MLP neurons of a small language model. Each row is named by its layer, matrix (gate and up: input weights) and neuron, and shows model dimensions 96-191. Each number is 128 + 32 x the weight over its row's rms, rounded and kept within 0 to 255. A neuron's up and down rows have the sign that makes its largest values positive.
After each neuron's rows, "fires on" lists the tokens most often at its 100 highest values on Wikipedia text that the model never trained on.

L16.gate378 [152 157 116 132 184 163 139 105 170  99  76 114 139 125 178 132 202 101 108 187 156  72 131  95 134 125 156 144 152 164 147 102 110 142  99 144 137 103 149 103  80 111  87 158 128 109 103 141  94 170  95 168 153 126 118 101 115 159  71 197 114 114  76  86  81 189  91 107 100  90 137  65 178  74 131 154  90  93 148  91 144  74 137  94 161 113 155 195 151 114 124 117 121 114 104 126]
L16.up378 [ 83 140 141  77  56 128 196  77 145 118 116  94 157 119 153  86 156 114  67 127 113 144 125 119 131 129 171  97 173  86 171 131 119 119 115  99 135 147  88 108 160 166  79 165 120 149 138 114 137 124 162 137 134 151 129 153 123 112 103 144 126 134 140  99 156 137 158 138  76 123 130 127  73 146 132 163 180  71 109 117 134 173  95  41  96 117 157  71 137  73  98 148 142 150 127  98]
fires on: "ost", "an", "C", "ot", "istrict", "ft"

L13.gate365 [128 122 101 135 130 103 183 143 176 123 116  88 139  96 138 132 154 128 134 159 106 106 126 105  93 133 169 105  72  68 135 153 105 122 137 133  66 146 128 145 153 119 125 173 104 145  42 143 125 117 144 122 148 153 130 111 214 162 126 160 102 143 101 105 180 109 119 126  79 115 143 168 117  49  98 126 166 146 153 109 163  54 141  64 148 182 128 142 103 145  66 106 113  99 192  94]
L13.up365 [109 152 117  73 118 128 138 134 108 190 105 134 143 111 151 176 220 136  93 129 124 138 123 123 106 114 149 187  99 114 185  80 169 109  83 174 110 142 163 122 155 160 130 177  42 131 102 186 182 203 137 166 124 181 146 107 146 117 132 109 126 150 119  87  93 138 165 125 109 114 138 181  98  60 139  97 111 125 153 122 100 147 175 161 129 124 113 219 144 154 126 140 133  99 188 112]
fires on: "ch", "'", "t", "h", "es"

L9.gate286 [155 109 130 129  96 173 172  86 142 139 167 173 127 110 105  43 108 148 175 186 171 117 127 111 137 134 102 177 160 176 155  91 147 137 115 106 128 135 150 123 140 118  54 127 175 126 124 100 148 146 107  95  99 123 125 154  94 144 160 152  94 134 155 160 168  94  56 152 148 162  95 144 157 136 150 148  40 113 104 230 124 121 215 170 102 163 169 111  60 105 175 132 120 137 143 125]
L9.up286 [169 130 179 138 107 142 113 127 134 149 207 167 119 159  82  92 168 140 119 144 165  80 143  99 183 137 129 217 172 119 104 110 150 115 162 114 107  96 130 123 142 153 112 151 126 119  98 114 150 135 153 145  91 124 154  79 100 137 103 151 141 199 125 163 119 185 101 191 102 150 114 181 173 146 163 182  92 127 114 171 184 127 130 118  95 148 127 101  63  95 154 130 107 143 129 136]
fires on: "red", " Ed", "ed", "ld", "ud"

L10.gate133 [154 154 109 164 115 176 224 172 118 115 135 148 123 160  90 125 164  87 170 171 120  64 174 101 129 149 128 162  66 124  77 105 119 119 147 144 133  81  66 106 135  87 107 145 165 130 100 104 114 105  72 159 147 138 103  75  48 154 155 129 144 135  68 120 129 156 126 116 140 108  72 191 136 145 103 105 117 160  93 116 132 153 183 159 109 134 167 133 134 140 204 134 111 150  87 121]
L10.up133 [109 113 127 211  99 109 155  59 116 117 148 131 127 128 141 169 112 107 193 111 192 154 113  56 140 177 153 162 123 136 136 117 143 172 140 176 113 100 148 106 119 180 115 146  98  96 131 172 135 147 104  99 140 138 130 141 110 143 152 123  89 106 167 139 137 164 177  99 102 139  33 141  81 166 139 112 128 112 140  90 108  93  98 121 116 112 148 142 185 119 187 137 148 112 120 110]
fires on: "ep", "ec", "p", "uc", "et"

L8.gate11 [107 150 139 198  99 139 113 126 166 102 145 126  87  92  85 145 113 170 152  89 121  89  57 144 148 220 155 110 125 194  98 102 152 127  94 159 160 124  86  92 180  93  94 101  56 141 113  85 186  42 150 152  89 125 129 190 103 192  74 130 171 127  94 123 181 143 120 143 137 155 204 153 139 179 170 128 125 121 125 147 185 137 165 118  87 147 178  65  93 132 134 137 146 150  80 112]
L8.up11 [112 103 117 169 118 119 113 108 151 136 197 123 124 102  97 139 156 158 139 112 146 105 139 154 141 184  87 146 142 198 135 132 124 114 133 109 148 154 140  50 201 113 114 136 113 116 121 113 148  97 147 151 145 102 136 127 122 206  81 110 181 176 136 138 113 162  72 154 181 176 156 134 132 137 135 159 127 153 123 166 206 160 159 100  85 120 152  83 102 146 135 120 164 139 145  94]
fires on: "red", " Ed", "im", " ed", "is"

L23.gate254 [105  99 119 114 113 110 138 112 147 113 126 123 141 118 127 129 132 139 161 180 151 107 167  70 152 148 101 147 113 129 130 141 194 131 103 120 154 174 103 128  88 107 180 188 117 119 128 148 132 141  85 129 106  70 133 172 150 162 111 135 161  84 136 112 161 121 148 133  61  90 172 121 161 118  94 114  73 139 113 175 174  36 147  98  87 158 162 124 170  77 149 140 134 101 121  78]
L23.up254 [ 82 134 124  84 128 121 149 148  87 163 139 119 154  91 102 142 168 127 149 142 201 106 106 146  56 106  93 153 124 129 120 139 170 113  95 129  67 198 146 100 154 109 107 116  98  92 133 131 155 167 141 113 124 139 120 167  75 140 102 129 172 149 189  90 140 125 110 157 114  75 140 127 113 145 158  53 139 108 106  83  93  72 114 134 137 145 126 134 125 194 123 210 137 105 195  84]
fires on: " Ch", " wh", "h"

L14.gate18 [107 147 138 100 144 118 145 136 146 109 195 143 163 122 205 109 110  95 129 140 144 127 108 126 103 165 163 111  91 113 123 131 157 119  90 183 148  85 139 101 179  85 153 134  80 129  91 158  98 119  99 144 151 139 160 150 146 164 177 142 124  80 130 110 165 120  87 210 130 174 135  84 151 130 148 101 161 158 109  77 125  95 154 145 170 143 143 147 120 101 169 123 146  92  84 129]
L14.up18 [180 130  92 112 144 166 139 109 149 116 139 121 129 120 141 144 153 130  88  73  96 110  52 131 129 165 142  89 172 172 129 106 108  96 123 105  85  76 174 121 152 100 124 140 107 108 116  85 108  79 143  87 172 138 133 116  87 115 110 146 124  65 119 123 162 128 189 150 105 136  84 146 141 135 151  68 145 141 167 122 132 141 139 101 188 164 124 138 174 155 124  99 193 117 141 198]
fires on: "est", "en", "ore", "el", " or", "or"

L13.gate344 [109 218 177  91 151 124 114 102 115 106 173 162  97 117 127 142 148  84 122 180 151  95 191 201  59 156 115 127 121 191  99 141 171 109 125 110 138 124  42  47  97 150  91 151 128 157 152 140 175 117 106 117 119 135 142 145 174 142 143 132 115 121 125 137 148 122 145 160 121 135 141  82 138 149 204 140 140 141 129  98 151 127 172  72  49  97  79  98 119 107 139 168  64 118  81 138]
L13.up344 [133 115 175 121 136 137 167 102 152 116 100 128 142 127 119 130 121 113 178 123 169 145 158 186 146 176 193 132 126 104  97 137 169  79 122 142 159 134 159  65 159 181 108 171 147 122 132 122 110 133 135  80 122  75 105 152 126 179 108 144 168 152 145 121  77 144  83 138  75 110 123 167 138 154 151 115 123 126 102 188 153 135 155  89 102 138 140 127 133 131 142 127 149 152 110 104]
fires on: "oin", "ar", "iv", "red", "is"

L16.gate125 [137 108 160 178  83 166 118 147 101  99  80  81 163 120  89  99 154 166 169 102 140  87 164 128 149 136 174 114 139 103  82 196 135 129 165 121 129 145 127  58  90 123 131 145 102 103 116 100 182  97 132 113  95 107 118 115 134 165 141  91 100 134 176  75 100 113 109 133  89 106 126 140 100 167 158 113 172 135  88  84  90 136 226 167  56 101 146 180 110 119 134 148 168  74 140 143]
L16.up125 [ 80 121 137 148 225 121 164 160  87 120 150  91 116 140 208 196 138 123 142 175 189  59  26 109  95 110 152 142 152 158 126 174  89  89 107 127 125 155 135 114 195 134 118 172 128  52 143 141 160 143 118 155 157 115 145 174 116 115 167 140 159  71 120  33 148 102  82 119  98 129 122 105 134 174 168 114 122 113  97 127 140 126 128 149  88 159 130 167 176 153 173 153 133 135 156 134]
fires on: "c", "erv", "uch", "ant", "h"

L2.gate313 [101  93  89  58 152 142  65 149 138  93 113 157 165 144 106 102 111 162 174 176 126 152 173  37  86 151 179 165 139 165 142 122  91 158 163  89 162 132 152 151 102 156  59 158  64 111 136 166 155 142 146  83 108 144 181 111 132 127 168 139 141  97 150  68  95 116  85 125 131  91 154 123 112 127 196 139 152 120 107 102 162 164 138 123  95 138 103 136 113 140 211 155 108 165 134 118]
L2.up313 [108 140 139 131  83 118 105 144  92 149 177 171 108  88 178 122 115 194  72  93  80 137 106 156 120 123 115 129 188 150  96 135 194 113 116 131 124 151 134 127 223 121  83 184 128 111 186 137  97 105 160 131 154 149  68 133  82 111 160 115 138 125  82 119 203 129 192 156 108  93 172 122 162 171 130  59  86 100 157 150 104 111 194  91 126 128 117 157 122 103 132  84 113 147 166  83]
fires on: " out", " up", " there", " them"

L9.gate129 [ 68 165  86 117 144 116 177 144 174 105 208 110  99  96 119 139  96 107 146 186 162 115 102  82 173 116 182 134 138  81 154 165 241 143 175 100 101 112 131 114 106  63 102 165  97  92 143 166 135 118 151 121 178 184  98 161 154 146 200 184 137 154  93 118 129 167 121 144  82 116 144  80 141 125 134 186 141  99  83 161  92 110 168 140 146 176 149 159  89 153 173 116  84 118 127 122]
L9.up129 [126 140 181 125 112 116 121  81  99 108 165  88 144 152  97 114 125 105 117 164  80 100 122 169 149  70 103 162 209 192 157 109 153 153 106 104 112 113 171 183 138 135 114 131 108 109 116 185  82 162 130 100 136 119 159  61 109 171 121 108 135 127 133 113  90 186 218 146 134 178  61 141 170 142 126  93 106 138 166  97 152  96 171 104 147 117 174 119 146 138 122  65 131 116 180 176]
fires on: "el", " him", " not"

L6.gate256 [ 84 120  85 120 156 166 121 144 142  99  86 178  63 177 113 175 152 138 192  77 111 112 115 100  97 184 157 156  96 111  94 145 152  70 157 132 112 155 168 120 113 131 136  86  95 125 129 152 177 135 162 120 101 152 146  62 162 182 151 105  92 128 208 154 152 180 109 164 121 115 133 125 149  85 178  92 173 101 158 132 173 132 128 170 147 125 117 177  44 116 149 130 171 117 178 155]
L6.up256 [109 100 101 174  99 155 163 106 100 102  64 124 126 127 118 103 161 139 121 134 137 111 135 188 165 165  93 119 121 113  96 154 142  68 132 145  72 183 117 121 103 128  99 130 123 157 125 108 145 151 166 105 103 126 169 146 112 126 158 154  98  82 196  99 148 116 122 153  72 217 121 182 208 165  42 179 137  80 114 170 119 147 169 183 153 111  13 147 123  88 134 161  98 134 136 132]
fires on: "eat", " War", "st", " En", " Un", "n"

L16.gate274 [187 112 191 127 116 151 110 178 114 111 156 103  53 125 159 109 143 113 146 152 121 183 179  73 123 100 183 145 169  74 184 102 124 118 149 133  96  74 149 146 130 122 173 158 142 139 132 119 138 145 166 110 161 132 158 137 148 130 105  72 140 131 102  92 141  93 108  88 115 112  94 134  99 142 124 120 139 138 179 172 125 135 184 139 118 118 108 139 159 178 139 154 155 150 125  81]
L16.up274 [147 159  73 161  47 193 195 134  94 106  92  63 129 121 103 141  83 170 130 133 156 139 123 209 105 138 126  94 176  92 130  83 149  79  84 100  98 130 166 137 138 106 140 114 105  99 138 160 153 134 104 116 180 143 167 114 126  98 148 161 193 129 169 139 103 141 160  98 171 131 150 134  81 164 134 176 124  52 147  90 103 117 113 172 167 193 145 139 120 121 192 155 164 123 154 119]
fires on: "ed", "ing", "ely", " to", "ear", " also"

L2.gate29 [121 174 107 128 124 103  55 145  94 117 135 186 102 111  83  84 103 100 119 146  86 130 130  83 142 147 202 136  88 191 110 179 157 134 139 131 173 176  85 147 154 175 103 101  94 137  80 144  92 135 115 173 126  83 180 104 126  56 130 126 139 113 140  94 147 139 115 131 128 130 148  76 104 174 116 181 119 143  99 131 134 150 176  96 180 163 153  87 122 134 156  74 106 128 119 135]
L2.up29 [ 88  99 124 145 121 108  64  92 117 223  90 179 154  85 114  78 100 156  64 121  90 204  95  96 114 106 164 170 114 126 125 178 153  84 119 140 188 183 119 165 188 177 113 125 117  85 132 197 183  86 116 138 143  64 151 140 100 123 159  95 106 130 117 137  93 127 124 104 140 140 118 130 155 157 116 108 123 131 113 165 125 139 162 116 105 180  93 163 106 118  90  93  83 131 117 116]
fires on: " out", " up", " off"

L8.gate148 [102 151  74 121 147 106  47 183 132 116 201  97 152 143 118 146 168 158 168 138 167 127 132  94 188 190 130 117  81 164 118 157 186 180  80  98 142 167  74 101 127  93 151 144  86 135 135 168 119 128  98 110 146 123 164 102 140 160 122 140 165 158 146 115 137 149  89 130  95 173 133  98  81  90 126 123 144 157 117 114  80  89 118  78 114 141 114 171 107 198 140  66 104 102 174 112]
L8.up148 [ 94 122 152 144 125  95 143 129 144 121 146 112  51 144  80 158 176 103 156 138 152 119 104 115  88 133 111 102 116  91 146 185 141 147 133 180 111 167 120 159 152 158 150 115 114 137 142 114 136 124 110  93 126 136 148  99 131  56 178 121  81 140 161 109 144  39  97 121 116 106 160  76 152  92 112  76 123 121 110  75 115 110 102 111 136 169 195 121 151  66 110 136  79 116 172  96]
fires on: "ep", "P", "d", "ap", "h", "em"